Weights of a small transformer language model: LayerNorm before each block, a variant of Muon for these matrices.
MLP neurons of a small language model. Each row is named by its layer, matrix (down: output weights) and neuron, and shows model dimensions 128-255. Each number is 128 + 32 x the weight over its row's rms, rounded and kept within 0 to 255. Numbers have three digits each.
A block is one neuron, or neurons of one layer that tend to fire together. After each block is what it responds to, as a language model described it from the Wikipedia text at the highest values.

L7.down151:200129123123140075121107146145133133171201113091152107131101135123182122105184131082138084109101134149116133112164196119000134099144121136154113133134105074129160159093147200127088128120156140201069124086091139115100106113105123128130120188148216106128115101079073144148172121115169126153177138088110166100125083167115163142098105116137129121124166088127041077119134136119118075125165
Description: Numbers in birth dates, years and table cells (born 31 May, 199|3, elevation 1,158); also word-start pieces of predicates after is/was/be (persist, oppos, favour).

L6.down68:171153077137143131117118137140144129060143142199161126086174178196224086089112129140112119111186130105158072151139145169110130101090152117095105080126056141103091141089126124119148110119121136140152148098162100170112104132126161156149121158102157067227077126163185138117098179155129129155179140174098121135157131114110135100120135107170158122112089117133144187140129122128127032149106
L6.down163:116171118108220136125113084172194140164099151123130145103137129130195092170067104072203077107083159113120139109135144161149182105137143125124121053130122187165136100116162114116205156106110084127130088140129129133158095188109148175158109110140094132136120126127111188094144100150132129108166102106113150170145158095129134133105128152091067166114149150177108133117150127105107074126102
L6.down359:120140121217140153110181163033114147125131145150122118113126147096143191185167204179111085132108105145076132136155069136123114088139103151122114132182131187126156109188130114149142075175142121094136115153154127143140068154148126180080080110102146150124141172156131145125104136144148100083079085161095158136168119141129161083189185152137072172113170084101123141144067104152102126192166
L6.down562:166163114163168129200116095105104203103158120143137058094165097117052106084044118103093148105143126104164096126094123135160117154112133145047099135091070104103096149137076125159143111100116106188103115159143139115118136138082134145079135107101106133094151113144115155155106138156152156151148139177131153071130158079132095115142065166154148124076138118103141139115117137126110120102148
L6.down721:108117131123167088165069138110150123155135069147119094108151103120124172062099088106108145133104135127086133156134196163155128120087099134154110137160169124143202144136117061155129135096082145072093116112183144134084123106079109150116109140099104130102071140075098095098032127124131124152137152087105178058149099148151113084148099116104147172111116107109117165128119140099109165113165
L6.down778:080178154114144090164149127055136100101130134137151107148133112118132118097164072102162056102100105140135141136094148147120125125139064189115172172092122160116158141079110160140090114123119116131125194138080137135101063110183110118138187145169060111139183112129119127137171162212120064175077139111124138175103166123104169099127155102112170132108170147154139101072125157149154124110122
L6.down810:129114111177122120111167109142067205080130123079149180199088144041101157104130109145127117128078140085148126077195111155094139119146183133127168115114170078126164109143114100127150134133125094150160163112124167083140130085111092117123114080086123121164149147123123140168138104103120074129149119114070120095131137143114059113160099043117185139120089106103054136160126120123146151131127
L6.down845:084104126145122152180153123177168188099125159153134157178114101151147131128155066121122093127153179124151134153085094140216104152183157199134152125068136133115160097155071117131159098130097147109156101135158136069136167131189137144197109136129149185162161103109152147137143107102116122131153138144134141153119126167186107081134080101147132194144155082164121099127100098076166115112182
L6.down947:129154133142081107211159086124128086150108101132146117159096128173112141140159130132115117068116087077103111164128104049187125143108104138076109162104083115119114130086110142087087123166141177091084112104138112177150126109090097103158116098065140104180164120074096102152163136148116131197112082137103100140143061117101188180148145162114157102119144176122095118091174101190123108114138
L6.down1163:171044155127109123127067124136101129137080120095084166137090118139108101195094106120095151075075132139138137102097173126068083163072070061101173118129045109103116121139164109176112110166113146143133160164105125139085158125145154117183073168121096154114173077112104166104166079100129122092105165180179118079129128162089125079079088117202096116154099121142157083097067087140115173139175
L6.down1230:146164150114135112104089169086087127147102139096146185057120117097126116119164113047154158134164170162164175102092150139132132136104148133105153084130123134157143110126113096167131134155148129111101175120089095090158129128125137101085142120129193146154134125114079137102105091142147086118124108133131063096058144134093169175150162195123092109095174163159183118154119102146115092142144
L6.down1341:134126135135136054129084132119056112157214168100213107108098130103161133105132113129204124124107109174148181121121160082078120175167149145103125197122171135108154111102085146126115116108153089166096139117110161089112119173142100139183120116195097135149126091114126118131097156152143164162123162161029163135141165135140182139087124149143167102184126144125114134140123144157122197160101
L6.down1474:161116173165105154131136186187116115209132118065120132125099121130157116107126117150142184186155072152115120155116120169124132141106120124142184097114142136119094160100157103096128081127147135155124103130136138126115144138101181102094078199128120228099137146117141194147128117100102139062106156092104135110114044102134064144079089106131047100109119097192111094167074158093116172196144
L6.down1481:114123117161151148106117146141109115137090170041089112129153189088084121039123101136130110124086122167069139099141104131137190130168149101116092116101064147103116092119183118135181150130149129157097157109169145115102121138106072113147142075191161102166153116109110163126082139122121164060173148154090092120066145176093116133136122105142132175105177170166118161140145171089123143125164
L6.down1499:158208109137167126153106150165173144149134170083106065105151163118174128108109170084134088192107137135150134140146127149125122124159109092107152138149096105143109151111128151108131101134141115151167134132117115108092141153155115150131087160138151106105137128108111139134147088102099074187105167115149133088089105091143122170156140144186123080138072151198109154140133128186196116136159
L6.down1535:090169132110130152097159165101137147174150108138159167090139090070101128099105071149181103081159082117143135145075133184125141153132133091135084124102144113142186127108147107109121161154179164137138138100124164124113121144166189127106141129145150159171140096166149145115044098135136171073127151148121107123164106130151210125140142139109150090111104137106057137144126131168163073131150
Description: Tokens just before an expected date or number, mostly in biography openings: born, an opening parenthesis or month before birthdates, also table-cell bars and was.

L6.down171:171091104130096132120138097139108116155110117153166191038110069139141140110086085146185189182077104169105040099143228134113090124104159124149111197153090099129159098150097138149146137091148188139169124132144189116116073174145122113118081154052176086098131072177073156151167165178141143091140107109150130125179149111115144123093115163068116113086096144078146087152163147127126078126141
L6.down183:174109143107150160069135102122096137168154126119117145089138091100145133117092157126079144121121158066173130127128212098163196153182113150099101074175078168062068107124118182137170086096137123116164114105092147163081150092162165147178149184138161068182091134149143083120166099113159059148167164155103155151145164056145104100115142086105103126148126121112120162108120123159110083173117
L6.down265:125171124055099139098087147146054082092139148101124158103102124105133127121124107131087098141116085181106127141124149125125134127159087104146178149093144072109120138132142066140105130115140157104134109115160058175179113118111140111109116188136164146138131116053125105117147080127118096086184114137142187161124085163097086126142130078148125167130116107109148118155166107143079159165140
L6.down436:154131100090173151099164106146151088091177171107164100129104102116131092087156093106097102159180142136121136123146067096112148087120081117151155071180130129174140077090128138161124125196164111064074088099103128112146082138135133116134051154123093145189105215126135187129110080153134116120092178134045108121102110048096112128165121112121065106174063142099146092167144132154177130122121
L6.down515:166142133139091123158155093123140082134115132103128146113139123164143134134074112121081161210173124096163159065132202127137143139136195160176131109120130087142136100139113168155082123143124138115107064163061089083121129133119106118118108125107063063114103106110143187111113164155107138094145095138122131114166110071133138190135102195049133106115112170125126143151143128108172131110119
L6.down654:105084156161183097134075064152070089180093111103136133089133132107074130116177136175108172185102174119068101071124148189194107160127122082121106101162109129080157139110098176110174081145160136163121142166140183141075119153166152147143164170157141082080141140131115154134118087198040063166131165146139090143173103155143083115125128134093141180118083183100101220137138114135154042136085
L6.down666:170146161127154167142172140139081163116076098138129117128113095140145143102190161129086121101162140103122094084118152037137098128105156144125174163144128121058119101116135136128141098160128116082179132164105094152139138072136144152125127135050106184157109126113100106139125112133132084161114123086115110083122104128102137096152071151131028142097111112093129116110158098142081171098143
L6.down674:132125188152151158090160126135142077134098157092146114138138119152107133134165133132115102162143122121080094111097125087097028123102105153135128106129147076106139106111144150089182115147145124096064135150063115140139116177161113101169112121177114139127161171122126073152112118169117172080086142110137064180189130129157135144119094099163113149106125102092109113178133137138061128132114
L6.down774:163149164120193150145169115124128116133102071108150068118153156089179123130132145145076128125137117111142054144119158144161111131094157092108141095137186135121122070138094134126146145157235160134124116147128166135109106195181101144169125162123181107150131112135157164134096163117121146124078140142090096190107123156157144164186168118139076117133141181158137090086117134203141085142203
L6.down944:093128114118110096127189117142161088152178129119090083113174080138122201178112163125122125152124130143157090108129150098153106186126125155107114096112098117170140139136133153162167143160132105106117090140095111114128138129145089139142075171135167120131142124080086109139122162187113109082187111129178113179179167167111090165125158121065135170166146172163083091086141154151118096137118
L6.down970:089099159106152128149146109108139116086125137156132167107175082097149121154101159150108144167125163114209123154105144125113098116182184115116135111096062106053114159139134067114122123150110155092102078077130149140113145119154129102114090097106098113132098103030157156073094119108139105144152196113080154138138024131099124149156126116083159079133178102159120125150114119132115155177157
L6.down1009:109135159096158101162064126129138127107127142128140091135079120057108160133146117164136154141129136071133218137169163067092113161173111169092125116129171131104157152175117128167121107069065146133091067044126116122131104179169100134170123077159161071112116122162098132134097144174064133104180157126157165095109099171139165177126084110118116101138184123172185137173151123076138070167139
L6.down1114:180133151126146110116178118156099137115154126071110151063085152111144155147178148133165125141179216099157144155103197154114158118121146134095133142113109142113130111146107137199133151129175142154164084121072151079116111162094188099168162098167149148132160147113128107150106105135177156102110111179177136168184140093087107187120077160191069097149132087088105048109143137156102123135182
L6.down1289:151081158150139154061138152176213124165124170090119082173144090109153086180140111125068167101147079144157168109098134049119096089120190104093131104150144177096085150079150177159101171152103112098147130144119159056090121117143073144114127156132125171151175168078165114124091115085121153084163136176174144117120087118107105161163170158127122152133125136096097101119125108139090139179167
L6.down1346:121085115132168085123077102148133092129210133091114121138159143153109152126151170093196167074139121118146120112088121096134094153124138147132107119115109161083055115079119144116124133126147133139134130137220087109102117110176131127126084104113138087125110128138076127124127161155086046152110140188131167111151196123119151136081146108114088157142105085117092086149125113119124141119143
L6.down1366:116110166110139132123102092154121123120115158160152172096163090122136143138140129114079139141096140093078067073143169126130104137157073115168161150134132121118116114085116118066176095105161120133111131125106150124128068115114096133173141127092186126135140091103114100125097168204128177117123089143166133139156205085110093162080149103136105137134085158148189163132133150111039159175131
Description: Tokens just before a time unit or month name, such as numbers, day numbers, ordinal suffixes, and connectors: "for several years", "26 October", "17th century", "between May and July".

L10.down325:165083121069077098141154115136098100096125189117071125122096144146076139107090108113120218130182169112128133149144173102081071162139186132136040082145154181127086100113144124125141103116134128127154158139164129152130127119079129191085112123103096134171126185127179139083142099132168119117136049128131137160099161141146183134088078135144114198127143158116125183187098113127123140093137
L10.down580:138075174140137163151087085207169132151150159175107115132129143141066189071078116137159125098112069123130188117190185078090079099106141152169102101161177148163193134081096124152119155122152143135120147088099113085110143087122144162116118131109095150121159155112200168100118103142075098159110145100084161116185107141100142118166107112106095151125118093175164121087092147171130096152120
L10.down789:109208093120126103155064135153096132150118130078156108200115133133123132088111124163099127198149131066088107157162160163127152140089133150073127102125125116145104171105082148134109208129079118120120151158120115105128063097118128140122119137103089159123120065140163153150113146158125101132201146091108100098146065122169112070098108084111159135173104107148109086185186126114126082153105
L10.down874:119128139122160114144092101146120142093103125127140117126148191111188134102103098112163138165120144085129137172129039145134099143116159105156131103124103127143143109092109151161127121125100105170093121044138123145130135153074157164176131106112165099119064166059096147125045091151186116111109156067146137154131124129176153165116152141148122111135149158112129096152145115107080133086126
Description: Auxiliary or finite verbs (is, have, had, are, be) right after a subject, before a participle or object, e.g. have been, is increased, had no.

L10.down73:145068116097105133151154075101135118165168107127093100160124092120088149184144126068101079086079124106181085121183100106122076085131181106158128134163150153105072177125155168174119123119171114104168105084104154095080161169137159083121125146128130173113146132090138090134142114159131125148128116104120134158103137133149138149100087117142188151120145126059135097145090110075079138082076
L10.down202:086129127145142143091048157107112068111160186135196131114161091173159145151217113130129090137137128157105093113170134155160215139112080119065131177143114128115115151144129141158153172201139177136120132132135120177121094131145157160153128120095134127162108118089129092064224155157155105114206140165178115092097145114093147158170124147118162116128137096136172085106094134127133153092099
L10.down608:101130149184100188128118120141163128139089114133162100106124127139149169203192129232111131128125102097122123138120123146074137129079122111121201194108193193133132094119133109126082150152146170153164105096146113137161155190116092109170163127083154144129110170082106121132115085116132042146119159141120101210137125189155150065202125109144119109058203116169042158144126145138141144107161
L10.down948:123162114110144099092177135099127109183176145121108131092136058140184105135187154105086126167113151104183127093228118159136156101143161139216174149144111136144184143167122137118153167092080110153158112118154167113123087171147125120159041146129149155107090153123113091129098112147148146114128129137166148105117094101098128097138137121098138180142143161112161068132114162104117189114139
Description: Final token of a person's or place's full name in a Wikipedia article's first sentence, just before the birth-date parenthesis, such as Cochran, Adams, Jr.; weaker on scattered word pieces.

L10.down506:148121097121077127155110118123147133172173139155174148163091138116108128116141152051157070181151114065127100162141189132134078079156116134154094099155119122122208080144128193131157102136174142129118120164134118121144121098150108101137139172158108105144110113122129151141196145099115110169126140140122176091158137161190120110162041131150136187134122063168100115083083115117058095102161
L10.down816:149193144114154173128167086149078130143157157132184126114126121107129118150107067117121117183132127142131168142149182072095110170123153105048159136142121168090112134138178129131149091142122107126105140120140107135136118127134071110111088215162134162129125102181140142075178131084102120172145093132120139121123101098102097192146105167162167153109078132162097096114139122138116160092178
L10.down1279:141145091154113170148147120138119186159235144108097145109142138155132154110149135080058157169101137173164107145110107113078097126130128126126162131199133127106153116140156203123137146193087116129145142147151142138159177126096082125161150147143178125159100133159078097103134130102128133200115147128134131160126113056174122098142155159132130141128157126158104104129121153181136144165162
L10.down1283:092059109106109112082142115144169190070096057112116118143105124080171137066182143147129157203161106123067196106176134187140086134134142100116168112113150142109088145155098108095143111162089124114149131114132111173103165142137121055169142094101124194130114140181117096202084162114126119188098100113117181140181145099157129149090104101187154197160102115143149145078121093109131123115153
Description: Words and separators right before an expected date or year, such as on, in, born, released, founded, and "Release date:" in infoboxes.

L10.down449:104123176064147134178061067157190101158157174096087102118128167152181159140160133111129118107131119098096108196137112090131150129117131141141119121122132151168111124112152120153120152172114137161136169180117121126088126095082108133156089137086119130127077143081135120079098172123137142133118097136177099102122129183158053153066133166145099184128082077116111112182055131134057104171135
L10.down473:101169137097140155143117128123158154109074163097091122079161098102111121092172168100084140101161145107099142163104085124084071141116106142147116201081079194053130082168185143137131161134162151102172136135118191194158158106132121094086088128080103143120128156099133131156133173187140095161111086119153089120148137081100131141115113143161067156105135127139145085143159120167086089082166
L10.down510:146138066112130090174116156150169114101157101166086119078125122097127029074113189114085090153109042121140110143121154188097128108107150063114084135123081166150122091120230173107125125185165138150144089151137078133138115131173115116142124106149102107175140109136099169114083123080130120137113212083116120139151112207165114131147195076136135134099155113115068108110091120107098181142124
L10.down1320:070108138105187081106121103133165155153137131102139103138115079116105109207215175139098147148133102143096158115081118137185129101175142141091143151145146177136083189147093118171181072199100109158057134071149172108122119137157124156137053107124137078095189126183078160128120088086134170180121140127173128073052163142109100151127149150130094108110097132205172135170113151106146148150102
Description: Verbs and words in music and media articles describing a work's release, charting or reception, such as reissued, released, reached, peaked at, composed, nominated.

L7.down549:128090079165132137146142098159100085133117178140210081097166126139090141089123072104094139166184117105135183167149111136187086172100174133178108154134140161156096125155085204142175137153143095156125065119103141131087145143125162110107153141068128121145142144153139103098090089165131128142113130086120095129146130107179139128140076115092152104110125127154109129130168133150183148099183
Description: Forms of "be" and linking verbs such as was, were, is, became right after a clause's subject, e.g. "these courts were", "the airline was".

L6.down345:151130102155140095112065083108094154114124163170150156198153205123091069138140099138153084151084172151116115116148072126109091166136159140163114094095147167143096177104150089135113110150149116098101175103175124102130111133102112097095111103131157209117173162092152101096059146127165061124082062149148119125147064130166094161143122161120172129132134138139133142130142087121115136096202
L6.down380:076167134109117099163158135052138116150159118148137064180131115164130135143129116166107158131115124134139178136121132116134121113144146130061165132109151099151075156144164082096166168157148143142155099102123056107147093092162087167100142116084169101187102129154101156188118114090115163155094074083168094131154145157133084122119169153190113115102129164094133157077136120127164194174140
L6.down509:111104171117168115160149132169113076160163116112110072118140140162134150150122098075078124110101186081164105138146100098105085111140181130075153114138112085102105167194132204110098117081085199174159122147182139080116149111109112094155073116096103140133062138107159169151163071130125129092094074160178113153115116162120156128129124117149121127117169156143143144151104135162116063137110
L6.down524:145100125144116169176134110106095171084125141126120122134173153126106141163147102114133225135099127123122118109175093126123174114061134174099134150154116153151133164141126118108142170154135153113147061113124087126145139149094083168152111146131111159176097102085167062177153119113155137086089098116167136153141114121088118149049134157147130132052112109128117111152108214124154135121122
L6.down615:207163157146130116137116116049060165114119137111184092089134115159094087144156109090095113174149110111088132085155179115133065148108146112119148146093080100139060122141159116109124064158089115108142126120079136107123121105091156139072165092158148122179125091121136082144093092105165162161116154147135150110099114098123160123109093101148137085177120196103176143087149154104127146158138
L6.down630:144172082154151131167143071094107131047057120183131111142117159115100128082116104123110195073108112129181105133144164087113120128131169150076144096134151164092151107102077130137151087124156130107165139179077146126113165112105145129146125101134093160149100152134120152123139139146148108096143103176116110098131122132122118116080142183141163197129128089164211193125160091165146120118126
L6.down751:100108068137146162143105117126176091136134088151164100167141104147083091105093101164145121133105107105062130080136110117121133096165193111133152095167150100172131116084088121092150147141122134125101155156062173061193126089135085141109135163165158127128159149146153133135159093143107153154131094146126098176181108133162101164198201156194122135177109053137137151059167135111101122085066
L6.down913:122136091120131052127130107117134169121163179145149078143107132135141126164117075138122130110163175073157072105055107126169139141188115124183143145151136189146191133081148161119127187127105166118094193118140091142182104107140103069109173128173118106099133131087179184141117093178091082146133125134142145116095183132093171182092069140157181117095117150181116133071138100177097127123145
L6.down1057:165092138120186136163138139121106143143115133131091114157136115150166148101148091172112095095163112137137151123129136137112122126139174121121077179155064111125202122127131178114165106108075158173155083171083097171143133152145153083090083156162132158150156156126081135116156139133131105097132163144220127151153111119075156158171137114113151107153130147161137079179101135153067041095118
L6.down1168:049106155115113138116113147171150116184150178079118094144168108163138187168108121104070152133119116114117175174111112132104116158170218145151110175076088162184111123077178131136084146211132159155132105185113107144137143090109109156159147171123123167090142166042178095096101164154158116157077105095154136128142155130119165143052150119107164149081095105061101117147123175122127146149083
L6.down1207:126064069126126160126088126138114110202106169141091189101158136151067132128161132081156132171142161114139098112108113108090110168145160076120110133147083091167148085113147106146141123074097154207167158133125124144155092125108126160132151118114155140127081114095183168086133110083066160099141171209182127148115087111173155054150164142091085143156138089138141160178088123075096126179115
L6.down1266:118084067153127174127171090117134159128127169206124084148140168136120128168157115134105115139135138023194106128161140165121140134093118113121141091156174134101129151136133155147113151085180121091094133138118151179112145073157091130118143151135055163130120142100090152137135118116158086105174043131124136131080176138095105167132110105109129133106137089107079089111178162130146204131186
L6.down1282:043146146068056157127152142148205097082130178076099123174158107164082060101126113146104097106133159124090141133099158147145137109169103128054122135130132146152120129140188154199117084111163168110055097158147149102141146130199135084142161131143144115094148108137025115167081154104163107144123106164205101156162121129078147153132143109149157140099141107161150135150151135175135153117164
L6.down1325:095101100172099112088097150113144184184123134059138117099136147116138165123138118109087169152113129112103114148081086112075173123123120092137132054133092138079161159116137101145144142157140137089105093127058137144129091137097139152105116120163136116111140109022152130114157085075069140154150134134136100111158175084132138145105134161095118135116163135143125151166086146110149169184142
L6.down1362:099113104061038132100124126112211155069136184116129125169132165088131169129114146158091071138084103161115133147115103095089059135090121148113119121134145154182076152159128141125125170131144128109173200092117101110111076139133150121109132177190126160110130123130128173120186123139119089170192095094155108167118104122132168098127130176136112112118103157200077138127081145116120171092043
L6.down1420:239079111154093151105163137140162152120131157145112136153162124060127148141101136100070163192084080065230123120127103104085144145166137139100116144187090110131148104098033145121153105108106164132120095100126178112128110108122133106140081153097161083195141148142131107119122162127123125130093070142127087113128129084108156093118117097113162151139133130115082164154178171130135109117147
Description: Words opening a new clause about a just-named entity, mostly "which" after a comma, also "it", "there", "album", in music/history articles.

L7.down1325:115170173148180102179136119159124130153146130071172161114156069178107136140196094142082101111147086139191081093134124146118157066127121213198130140148144118116101077082127081101093123113153078123119093125140153117106113122125096145124119106162109114109103103090149102141162067109154130070134080120142149146122108157112128077169147129118128064162142150140042111095092159071096067149124
Description: Words opening a date or time phrase, mainly "in"/"In" before years or months and day numbers before months, such as in August, 1 April.